MLP neurons of a small language model. Each row is named by its layer, matrix (gate and up: input weights) and neuron, and shows model dimensions 16-111. Each number is 128 + 32 x the weight over its row's rms, rounded and kept within 0 to 255. Numbers have three digits each. A neuron's up and down rows have the sign that makes its largest values positive.
After each neuron's rows, "fires in" lists the words (lower case) most often at its 100 highest values on Wikipedia text that the model never trained on; "fires on" lists the tokens most often at its 100 highest values on Wikipedia text that the model never trained on.

L2.gate1479:090089144136138130127115107089160178130159096110162089159090117135153095116187165168142183083113133149161166084117156100038137126120099067138139091081074065142121158084103131151152162138138153160128142124186120143111127117123208113092124121093112080078138111097135146156118115154109077189
L2.up1479:104150127132186166150092128107143129081154156104149082107112099081065197138188129110085112144113154054101191089068114123121140138131098076137118078113089117082097099127153137149114176141106143110134118132212120098123154157134178116092134159151087127119102148111129181162120138125168113189
fires in: "on", "by", "despite", "with", "turkmenistan", "saw"
fires on: "on ", "en", "by ", "land", "despite ", "saw "

L5.gate1843:130142155103093097094114062143088152096164145138134119123135088104117098159115129151138122077089167089096152106159118138129172161134160121182160141218116140107151087106063188164182111123100120107105097097163123157135131130126137149116074154164122186158121092105109144206146120172150116115
L5.up1843:191183121055154068118159165099152127177163095126083087153045118078161181131111126098123128168111087126110108094098183104142126095165108124162130081057191135159156081092111140167106116118106114148110058094210091189163135133122115132140114149117139140144140165156167157143174139101136127128
fires in: "to", "target", "poker", "hankey"
fires on: "to ", "arg", "ok", "ank"

L5.gate525:115133128142098148094095158107130158087180136145033096194135106138152113147146163129139179119164097120129119130130154116188093152161115086157127089135163122081147132148180164170087107119076098171116213169096167192134057175156132147104058121132123099148145122063072119119177138092097168151
L5.up525:181124121091108105157135107105147139103137105143171124100142135116146104140162100097128109118118184181169120120170160121124096131097178112088138069133189117094112112102160143117140092156131136119083131162177125193152143075124098122116125125151156081104101128173137196119146128122148083131
fires in: "he", "she", "iron", "copper"
fires on: "she ", "he ", "He ", "on ", "She ", "acqu"

L2.gate1322:117145104177116077120159151142106154123124170164116097111104129155181173108185100132061111190080123081178075090077086120121135163097196075139099171109140121175182107110119148114100130125097130137149129066110078125126067111139080212163056147057090172143096158151106165154109129139090104143
L2.up1322:116165121109106144157113117069119154127121163123124166171080145159100185107159124104100169110136139109136139125139123089199170161158113190071104159112161108098173133121174100136139126148204046131129115138094182142117088106128155101128113109155084102109121135172085081090123167133145169062
fires in: "has", "have"
fires on: "has ", "have "

L2.gate331:151134133152111120148137057127154110101166111110077143181041074115102142130099172161052132145135063205092125084125143157136043133199095129073126123097155139141136120108149161198121118061116139136149100131109187144088146111151136094147105071149113160138095104179097136153148155110085095135
L2.up331:109137143111034146080121126168100123126112112143134131151119123106177085109152116118087114104095166091139089107099128139158098114107059178149139119133174121136093125145104126109138127148102121134134106121115101227142137096124136122143142093093126165122144160150058160170157122095105144138
fires in: "be", "being", "on"
fires on: "be ", "being ", "On "

L5.gate1572:142094123112116086100190144160135136163185160083112140141128110087181129139110178217119131123171069123166118135137132137087143145067133137185133120146126108116100129085184130174096098079145091124112134114103115100123203075138122183094120110087115122128120156141113161145162121074149153168
L5.up1572:152101177159111096195113096119144130113123157086013093216109132108050151081106139130142124132116139081150093124120098108133167102162145150130100116142124121137132153116144143131112116128143165167153155105087139154098093122177134156103132069183167137127174172080130111107155140189053107065
fires in: "are", "were", "is"
fires on: "are ", "were ", "is "

L2.gate1229:103139184082094104125134182156123160118131128122178162197126090097115128092095147183154138153148198145115162178133127103149135157152169106099113133100125150126171145125170194154102098106115079176149108167128115189119169144136047130151148119130135137079176117066157096140157124112116125127
L2.up1229:126150145067122142133120149157215210100125173130188131090135121124140087115092087132116147117091126099088161074144113166158154072120080213148160131106113175042128179144107089096153095119085123118160158138087104090120133162126132141171127105146150157148196137143088134144135138109101104148
fires in: "arts", "science", "blues", "economics", "sciences", "art"
fires on: "ics ", "s ", "s", "Arts ", "ues ", "art "

L5.gate1482:117147164107159111116103084000154111128130114150138116118143079115114107114156129152148129120110153117115145118122121122139130114163155118086098101128148155077132146128134204112120099148118166168124165114171087067126096124110107111153132164096141091106147085141095136124161140134143162144
L5.up1482:104187112158090144114136166153154121168082154139113176135094178112156133113083066055112136143107112119107069150135163165123108071130112101135121135092090129153101068087109088117178189099099131110126077127170091109165132214121151117137127137169129127119043150155191091141124120124097106096
fires in: "had"
fires on: "had "

L5.gate2015:088107167124160118079177112149132151139157129101129108096150197123108061107158095130110074175092151124130090127079074103121121073110169083105165109118166138121131121101105134133186116143139120139094162146102118115125084064145151132165108130101081155131136201104118166116140113174107196172
L5.up2015:085145149128100121131114092167136111128124116102158124174121117147202075134136086103189105121132182106095079082121173170137072112109131102119152071128104131093087150137132172159125036164108144078157166079113115089110181121132089158119085133171042093131086149153116105139148178153119126090
fires in: "called", "as", "name", "term", "verbs", "title"
fires on: "called ", "as ", "name ", "term ", "bs ", "title "

L5.gate533:137145171121151159114139172135198121125150134108126127147161144153165152130056117144113133119102145142173135079176091168113139127121137086142122104108167132116134101112118156215177141165121179086117140191114126162130064114180055129132032153177139147106148191115090128145106098177111102194
L5.up533:114138144063137140073083195106129088103129103169149157167136188143194072137097143060092129135181108137082178103134094136114143119135141172174142102097120093129120152078156074151107103124092176105088138107163130137091111125156094125127096174151046104133110134119096099162073192138127135181
fires in: "at", "joined", "embassy", "with", "joining", "from"
fires on: "at ", "joined ", "bass", "with ", "joining ", "from "

L2.gate7:102176090158146118165085076121091152129099140138120086137121143147131143153131096187112125159122129127178139106139150080118101115127095143180125133134140195127161066077082160176139164145142142104138149163156067110164122117133130099077100143110098136187078048123146157169089165120123164174
L2.up7:140072113175142099108105145181126137138165129112179102141115148146214106107166101173171142083124156127237149126116120109145123110227118161195166113137118122109150182107100177102128091115136146176118126118130109122144115081116080163122132191137039154172131133140079093116121145163144197122
fires in: "there", "however", "despite", "following", "debt", "thereafter"
fires on: "there ", "However", "there", "however", "deb"

L2.gate1912:118116136144161154100103130107098078147151111133105173148071075062122103070099103094094054163131097173104129060122138100129165116159151131131122072110121140193161119134121185127155121135171167154150138103093145109072122155167124062147126109134186103139182167153104154126126137104138130110
L2.up1912:168128144127073121148074165132134116121147097104167178117204215177096130109154131130103147147103105171161160173136111123104096135135138113083122154133161162117121109166132106138092131129140144143138097123121154169164089106146065052138108160029087124106096041171086099161159070106168157129
fires in: "have", "has"
fires on: "have ", "has "

L5.gate490:100101109116166097154115130121149138105122118153108079064165067179082140127116150090142193026068118138147139129143159106124100152185142119173089084117131144149109104085145071122090151138199155090101140174097126127131147170121075170112084097125154058094101200142081174154122134111101157123
L5.up490:164110160136125169155127067125044128167112120158118112164127103122116143138086113145117104078131146148115056110127158171126108152154131129131153119182107107128090120128114138133140163170184028135140173147145179063127120145082136136030150117125106099173137123117136131132060149109118167184
fires in: "during"
fires on: "during ", "During ", "Oper", "mil"

L2.gate377:124155128156145105102165123192176101144127128190132184141106128113156115090132113222114132111118132079116123122159139138168139114084091101171197213143148081153087134128109104178132109077144106165162127165150130179161130156138131088140160145108116118109207128150107146160116153083135128221
L2.up377:096172093162144116147128082133074167111104057112115115179183116103127132131154189138163148066163099114193101137175153115144071116120201117117146111136118082154098139118091083045121115098109121146164138128129161110106197143167148133096102151143096152112129131063095173102122139143088130143
fires in: "united", "bay", "principal", "blue", "sadf", "white"
fires on: "United ", "SA", "princip", "Bay "

L5.gate1925:105105123179129127106096158126120152100139122151206162071154109160120124067147101125138097129119123155064172155136048131118100148142113145116100148165141172131118135101089157124065112114097149150077129138135163115120118129155118100099099081092133143116146179150108112127082157109140140132
L5.up1925:084119142066116123092151190120167088123147141167130105106186140164171082114118142222113161155139128092122133081161126081077138153180173175175124169127112085183181122139140155142108126145146170109139132102093114097107104114132116144082061145156103166068140134080152056146071149131141126143
fires in: "there", "world", "thereafter", "worldwide"
fires on: "there ", "There ", "world", "there", "World"

L5.gate1225:200128126106141090165141150146169113169125135132140190077172160084088116137123111150148140194069135121130017092154136139137141125120151135164150181065159162114139107131147151124147065089194110142070128194131166140127188153086131129174144091118144125145107145122122199117064107168093106088
L5.up1225:111099123119214148134144133100108098108106152142140096048088074097105123173075192150106142085174177142148138124047175129121156112140116123133177122087119123146114078109125153198112162143106140105123183142176110098130101106109139116181111130159158129098076139125125148113094128069164086185
fires in: "also"
fires on: "also "

L2.gate261:127148170173079158142139137164123162043154111126112158114145128121126126016175149085161166188100120127122162092101137153119135141180160102111083140063136125118128108118121159142122091151173128136153120107138081120088133155180126131159172028117145120161114085155068186149158050117144160118
L2.up261:144133152119144123118114132117153136113097141162094042134121161120124085138148117152146126108164165120100151154065195165149143104109081157137105189173119118163092123075115157148134115125134097146145125144124135183115125124101108133179147176149107114150191148110196073161112180186136096139
fires in: "their", "daily"
fires on: "their ", "daily "

L2.gate317:177118092141151195144110083143122119125094170155098131101077155113108150154114110120133161157141117168162171152144100134088129094173139128111124160121139130068133116111084141141113102125072175085166167112115102180103134152179134159169119205109083161153095156172090110105112124181094126084
L2.up317:185157096160160178123090115129163126142071195164101151112111130121113152188128082120093153158155082183156174136144124095137081194197181136122130104107132093160118124150157092105172137157134140123144097127125111110123163115123075178181095055161082169146131182108120163119136125109066147112
fires in: "i", "never", "t", "you", "ever"
fires on: "I ", "never ", "t ", "you ", "ever "

L2.gate1513:139068107112091141134145077125105075120156164125151193168071074156154083146123134123146150123156099098127184180180106134161215130138114121119163118163154128170185156121120150146172152140176088148176139118150173147126108127152108149172092127096106136218078110090110115139115118189118134126
L2.up1513:139145163107103131130139123162137151093092178122134163168112107088087157111109074113138138142130151119121052179059146119180143142105125142059171193147093143138176124076109136187121126092106127119131127101138118137151112108193092136119081098091103124121148125123089104105075137110187140096
fires in: "they", "them", "were", "lumio", "krasilovsky"
fires on: "they ", "them ", "MI", "They ", "were "

L5.gate352:109144151115114087096150111138135147141109160176123155144098143135145078081152103093153083147154101153117203140176099147182157154092098196150110145142173138146099096081076097089130048131120128103135134148108166080154077101145094166133166139133105146078117118129104123176134162177132137173
L5.up352:054196144146104130046184078108134170121180157111128116175152089078123091080157071128083097079137139112144100119115121134142088077135131132146164106146143155115120161077124074097104145088073146071116135067119091116065119146063165103140112098127169079154071114104099128114138105137112105130
fires in: "town", "james", "son", "girl", "daughter"
fires on: "James ", "son ", "town ", "Town ", "star "

L2.gate1333:123077066107164174136158123126116147116132161129081148126123156138031114128123157113109124118177147153132143077121144129088115106128150126138072108147088162140147091119112082093099075065144141129119174127148068110150093085159088161083112137115110151096070139125100171047106081147089142189
L2.up1333:138128125116110109104184102132071160155170166060144074099123099147147074061064110140125165128144139128166136136156158152171092091032127131085143166081195117109169133125122147158114102090081101138070149164122148135122135163103164149113098164100126149109170208184092109146129130119101216097
fires in: "him", "them", "works"
fires on: "him ", "them ", "ar", "him", "them", "works "

L2.gate266:123095120110126047145113155120129112138186114096122105122128092077069168183163173127097086100152139087090080097085093155098089093107123070145158126133080144159076065088105106134168158108106185082168179112121161141075135218115125102130168152173140140175110172070213171159064071092134118152
L2.up266:047165089105172029098100172143077113108155171106152172121108162122134140174180137055165052077128141114098135168128116161151090085089057157119163080160106106141113098105138133115132096128145112102104126141053199162114124186139137162125122135101150107102127169076147139098117065175130154089
fires in: "that", "because"
fires on: "that ", "that", "because "

L2.gate708:122161158099154109132193130081126128109143120122107101148096114160139106134129132133116160132156107109117126163099153116123154098097152174093153199103150170143177124094138145174128117129097149075148117188098152114174114125112110060129179144092072106200143156152073061157133048125097136140
L2.up708:136145130110136181213135142204144150167135049108130108139088140083140160104125165185167085153113035200143156144108102162114153056128115158108158089139099171123107078157067146154077125149147144122095121159134100125145107112139110100191127123109112096140117117038154162131120089059119147146
fires in: "well", "part", "much", "parts", "variety", "many"
fires on: "well ", "part ", "much ", "parts ", "variety ", "many "

L5.gate275:138124130124105128094107075107075128102093161144131188117093210112142109071159122106160089037134160111095201130125057094131111169126073143125090130123131145102125076095133196161093149187156194151134138185164130128159042135121133123146089085124143090172129122129132184136101131123146125153
L5.up275:191116142126111105113094119108089154068136121129135158141077164076151079107126166116114133120154104111112103172108097150193139189123123122091180133076165109078131133170126163134047127148090135124152135084129133083155119184147163163200062102124124138156142132106070126086112137074076123173
fires in: "on", "were"
fires on: "on ", "On ", "were "

L2.gate190:093100167083133099145172107091118132122161166092088101110059109109115069095104088176105089172076119119068145137120130141121130134054112163163118180156103173122110183127140163136098089157115109116105046089109116179119127094124078138142111110155159106158167109161086160135150109161167073134
L2.up190:155119115104134091178197083117117100120087154164107140064146136132096136164130141144068142147162092119163175091133128105121148103105133170113109145139149149076159145074111158104093072107073107169123098144124124134125160134139142102140066071136141154113155132116166115081191145121168109155
fires in: "army", "military", "brigade", "df", "tigers"
fires on: "ers ", "Army ", "military ", "ade ", "DF ", "Army"

L2.gate1942:192139159159087154103147167141147150120156176151095145114135114150126062108141107125207140192134063105119154064095150180108102170097144097095096138134132112113113107103132184160142163137111096121110099122111125124086164101153088128121117143161121117105138144182107077131111081144042051123
L2.up1942:122045118150061146112156085160230089146151155157145148121143147161113189164146097151158073130102108131119083135110096142153117093133159067114102160090080114142141147059098092092120142134129141085153152125140171113100107189135081108094110123151146116128137141154161159142152146162150144144
fires in: "de", "la", "von"
fires on: "de ", "da ", "Ag", "De ", "la ", "von "

L2.gate1538:103157166189146131108129154136066100125171155206091147152047153149080125109105083115119135164128165147113101170100150132130114142092136153133105130131112088159141131092154121132137107086154084112144090175132109121097137164130138116192155101111141112157151141130121106137113116150145118111
L2.up1538:141081138082132146082125160124143117128135174125061148100121105101145120132122171127124074070162162144099160134097183145135169140159161097098108137128093109149154181163177122073053098137104148119075130116088065156222099125042134206133166140177136157164107139128118089097092157123134160138
fires in: "party", "board", "school", "coalition", "club"
fires on: "Party ", "board ", "tion ", "School ", "ial ", "Club "

L2.gate1034:089155111106059196066083195089103097080104104117112108104110140132124101072137117133131127127115164129080157122055065092155107108087107116137076115202191116085183141125109118109146052117152102157131141149136128131114113086122153064167078104153071142164101148136110155158169130120071077137
L2.up1034:137103131029086156114114118122087146118098113095098118077096136161133120133073101150151156103143134131103139179126123113142110135090121180129114141133102109091157197168127069112129067082075112178097171152116119121156144133128173120126133109117109138108080178160113127111085122134114130148
fires in: "him", "them", "himself", "herself", "themselves"
fires on: "him ", "them ", "him", "himself ", "f ", "me "

L2.gate436:153172123112142105177123120144109148173169151158131107110165067110134109134116115176142126167164121103163161122111147094128069105115102165116132147134123216135133137126132163127080119128131157186150124049139168110165119088093114155141072077181170154160114082132157109120124139137108189194
L2.up436:148140194120147110081106102137146118146141094123129072107101166154130123116178096190184176155153124073103110132088125142124095122131186129062126086059105103111113171098141139194102103153120165116159096101069061150114115094128154172112159035122155129104178096149133116182119162092103148139
fires in: "one", "it", "there", "thereafter", "among"
fires on: "one ", "there", "One ", "it", "among "

L5.gate2016:129159096125116128127209114083089126097181137112120113121205155086091094113131142128075111172139100142127129179174082120144108099110080187160182125073142128179159139128117179130115173095162148071145109145116124136147078173137099115137052130076131168139113117087174150142066153140183086145
L5.up2016:138119169121095127126108147094179174141105095150160114113161102120092105166151131138133181132121154122146136123161136162144116146196127163138124088142165081153095126162111139115069042188177178111139189157135108071091100093144148146180129117127118078143094203085104144120102120118077147140
fires in: "at", "on", "under"
fires on: "at ", "on ", "At ", "under "

L2.gate1033:128101137126180132123149139132180093148090168152156146158127096172066096072070122099097133139094190101130183098158105135098168104097158117169157112091078127117129062205138198077159192170153166141112098144143107196037153185085134126086095165150145168145148102160097197154063143124115133165
L2.up1033:041113179133112173090155152147138096137167090152148093131129133153155121135092142068147137176120158137085137137110162130153163123101168173148130132109173162111163198188178124109153126125107135136151150119079101138101122063131047170086085081092102153052163110175184115130144132053166120142
fires in: "as", "into", "been", "become"
fires on: "as ", "As ", "into ", "been ", "become "

L2.gate269:147125104132109180142148093146112092131134140160155167155100104077108108132140094133077099106129189160116110116121139099144156113109125150157103149124140208130154198164195216081093105104137127141129143096125179142084154099138071124121093124124181101168147158166143210120078191079160154140
L2.up269:097127125098141120118102138117129189093140137124119165149138111122135136140142121090089101150123078140109147086103096148099128113138143110184152133148129131109169133114224173111115152113079172109124148186130110162139135159133127111162127142102125167150104138135101065148151089095143086060
fires in: "his", "played", "worked", "her", "plays"
fires on: "his ", "played ", "worked ", "Her ", "His ", "is"

L5.gate446:121053170115091170108163060156133132086079150145090152095135107123157114133140110145142103164096117144158166070133100173078143093070150101101143108160170108140147189142166176123135131115131144110130110092178070113152186127154131126146166139086139101141135119110097150072136105132175086133
L5.up446:202073142092136080127130156147115106110143112067171135127055112088109221241131141124100172089156187127126143116139144111142141111160107149124096091083119122114126156120155019119137147103098110174127142146208208123144163183112157127098100123122136061076094140121124170137131106147180135208
fires in: "league", "bbl", "market", "nba", "association"
fires on: "League ", "L ", "league ", "organiz", "il", "market "

L2.gate1214:174137126157114103089132070110130100176074159147151096086110120127104133125130105152134129105165126103145168128133102075078118112159113124125190128161142148150113113136118108147168096162118111120149124086153080150102115155121145177169133124128133131122093113166131117100103123091123102105
L2.up1214:167122160103087142147166152128121165167102091129114111126142123072130170133134156158151158126147163119167149092133159200105132143087123159115125182114067105169127182138156098101150101123080106165138139104090122187127144121134153142148122129152142115129111142154135147140133172124119090116
fires in: "often", "well", "timucua", "major", "best", "important"
fires on: "often ", "well ", "uc", "major ", "best ", "important "

L2.gate18:141138135161135110130115116158070136100149121160166133083136085085131194193141117156095109115087126156124137226104147137155059132098115074147122109209153135080174057118141146174146063133154159112091190164120144118082066100149093221179076184172212125159136128154102224099105147054088137124
L2.up18:152153115118120179067109133144127115190159157110162111144177115096104130116119145147103094172068094106101136101096180165104116129143160146066142135102207113122170139101143113108141107077120137116118145110123153177131073126106123124113070142140201122050166159189191036153104126073092159146
fires in: "he", "azerbaijani"
fires on: "He ", "Az", "he ", "ä", "mann "

L5.gate1267:135178207130120133137181164124101117122103096150124146147121056111194117089058128137130129121160128135127140156131116101125155096092154174098117148158182113132061181155106150161105169164135105117112141158070073162128076105127107120165058109067113119080121121092147126138208109112122191124
L5.up1267:074168170102138190136137134145158176162130043117127161110127127136107135100157137110166149185091073163100163191107154105107158139148134097064087160133111151148122140136142147115089117142061156170079047177138142133147121176120140166096104113133118109132127137146132144126125125138124176120
fires in: "early", "soon", "long", "rigney", "location"
fires on: "early ", "ign", "soon ", "long ", "Location ", "ev"

L5.gate539:093190151164141107108161113157141092132160176119123124157137109090109114115075107090150100084120102082124115121145131130140083141114170081126146127119092140200168108076153096127178142133134128116151135158179097161093128103152160094135134084145100155112184133110093151101139100084169151139
L5.up539:143080174107094100120077116149103120184139130113171096125133091060176061134095167149108135096075070167108115150167129134150137216108165092147111123129151171092185159217126109158178114128151088119144119175111188122155105129122104107133151153137065048174159146070116148101162103086119130183
fires in: "on", "at", "niece", "assists", "under"
fires on: "On ", "At ", "assist", "e ", "Under"

L5.gate354:125160170105186152146122150140118155106070125134114108188145137127183142122188141095084120080108147099199089162132099073137188123119115122071109119143105090085138173126112193125123150152132134112161067089179165110179157118121131099132105132108157122090074102154133145115139184081135149189
L5.up354:112109146126169101144149184136145132136108141125143120068195150116091137149176155093148131148105199036192112210095117128145156130121103177139133095121110099047161136122137122070132088117115150126178086109102182087089159105173130037198116153086160074118230131121155117115135104136174115125
fires in: "no", "jr", "mr", "homeland", "utina", "hundreds"
fires on: "No", "Jr", "Mr", "el", "Ut", "hund"

L2.gate251:124201147127135133115089147113128136110123109169203102145143043165083117123151148163158136124078115126152166135179141079086155088160068068099195111153085144091133098131124131146138152126107112118118153112146118103038140073171078060177115150154117171115092070127155142091088172150117120089
L2.up251:117073121099112099090145193096061102130084127125095102169133136129147093103187086130175142125153096124156114087136088099072111148104115107179120094137127078152070127116205086098143129132143197132101108150117132170106075115131109100123144184156118094168083113059154125118128103130105119095
fires in: "that", "who", "whom", "whose"
fires on: "that ", "who ", "conf", "en", "That "

L2.gate1785:116176124078170078102181080101118116120108133164129128134220162140074120121074150157100174185156137153154155140117114096157086141147099133107119181190136166100129152132148141125100115085148162153199187073125137131192160120143090097125117133122163119114150118125159143137093133139117127137
L2.up1785:150125131119154095143112165146149152100186173153192124064109163150101104135097175121092184143110123128135122108146120084122165151116196118105156145147153077158133139139182165110161125093181190115164137136114176126113121164149138124146082166146168103118147152107131148078132190168137102154
fires in: "one", "another"
fires on: "one ", "One ", "another ", "one", "Another "

L2.gate1779:100115158124134133108068122110108086147133123140104094167117164070088098135135167121132121114078135030130152149079048139100104137126113128088161186119136123108137198104183124149117123163187155079127144125141137133123125145087111132121093130126134144130159175180111098136099161098125112134
L2.up1779:095170146146126132143159124115061134123159170131155092138128133119138154122138155147180085103112159113123091134143117148139072173107122088170084117058035132152080118115108135146176144130143166105075113153091098130082192101159151178108148062064124115110111096140140147091126112087054138104
fires in: "called", "as", "of", "titled"
fires on: "called ", "as ", "of ", "titled ", "owner "

L2.gate811:135142171161158134106098110096068102145107124156076159152116106126114121118086163099159189143128080117061160135118120162111152148073122140102105104124126112091138164175089087154132100117092213118137127150156106158119128143123077167148095124134081140151087153164073122142072124165118144149
L2.up811:134093129128123097104124110203117132130141138193159082189112069146107093157169118147162144082147144107101153144129084160101123092171107128112240115109118144093095109130110182144153177147132113086135093119119159119173210171157114075128135086180128143060089133119110193097077152096132107129
fires in: "being", "having", "recording", "been", "nba", "record"
fires on: "being ", "having ", "recording ", "been ", "represent"

L2.gate1050:108196104165113095123131194157114088071139096100115162119159149079128137086131159177099142099126069133104123185150208024120139144160177122120104100079136138094117109122166070109112104068109163107169161192139113177112161101134127154093154125158102079090129118089106156163123085134083127187
L2.up1050:174084056102150143122149145159130164201115083197041102100110091146189123138144106218123135046098063162133171102128090118115147141132109116142149127144126173086169120092133151157165147121126090191151194136134122136169121167125092102076152105100076100141165142150132112093111070116199153138
fires in: "by", "of"
fires on: "by ", "By ", "of "

L2.gate319:163093142105110145069102148148144139147191111131125175128086121153114064122167071139138090153142084159135117151084149105147099028128153169171164148222128087126158100106144144146097098182092169169119124131164124113130113074087086084131109172121157138139105150066089130102115124109102187079
L2.up319:144150136071135104122147077074135138180088188178012062153073132148160099149133172129093206101086154078080149114109144135152114158141143171124159157149102129127090107077038125149146064082086090081054144135158133177110126157065167100158102136154119200099125115138137184136105188173126104128
fires in: "it", "him", "them", "df"
fires on: "it ", "him ", "them ", "me ", "DF "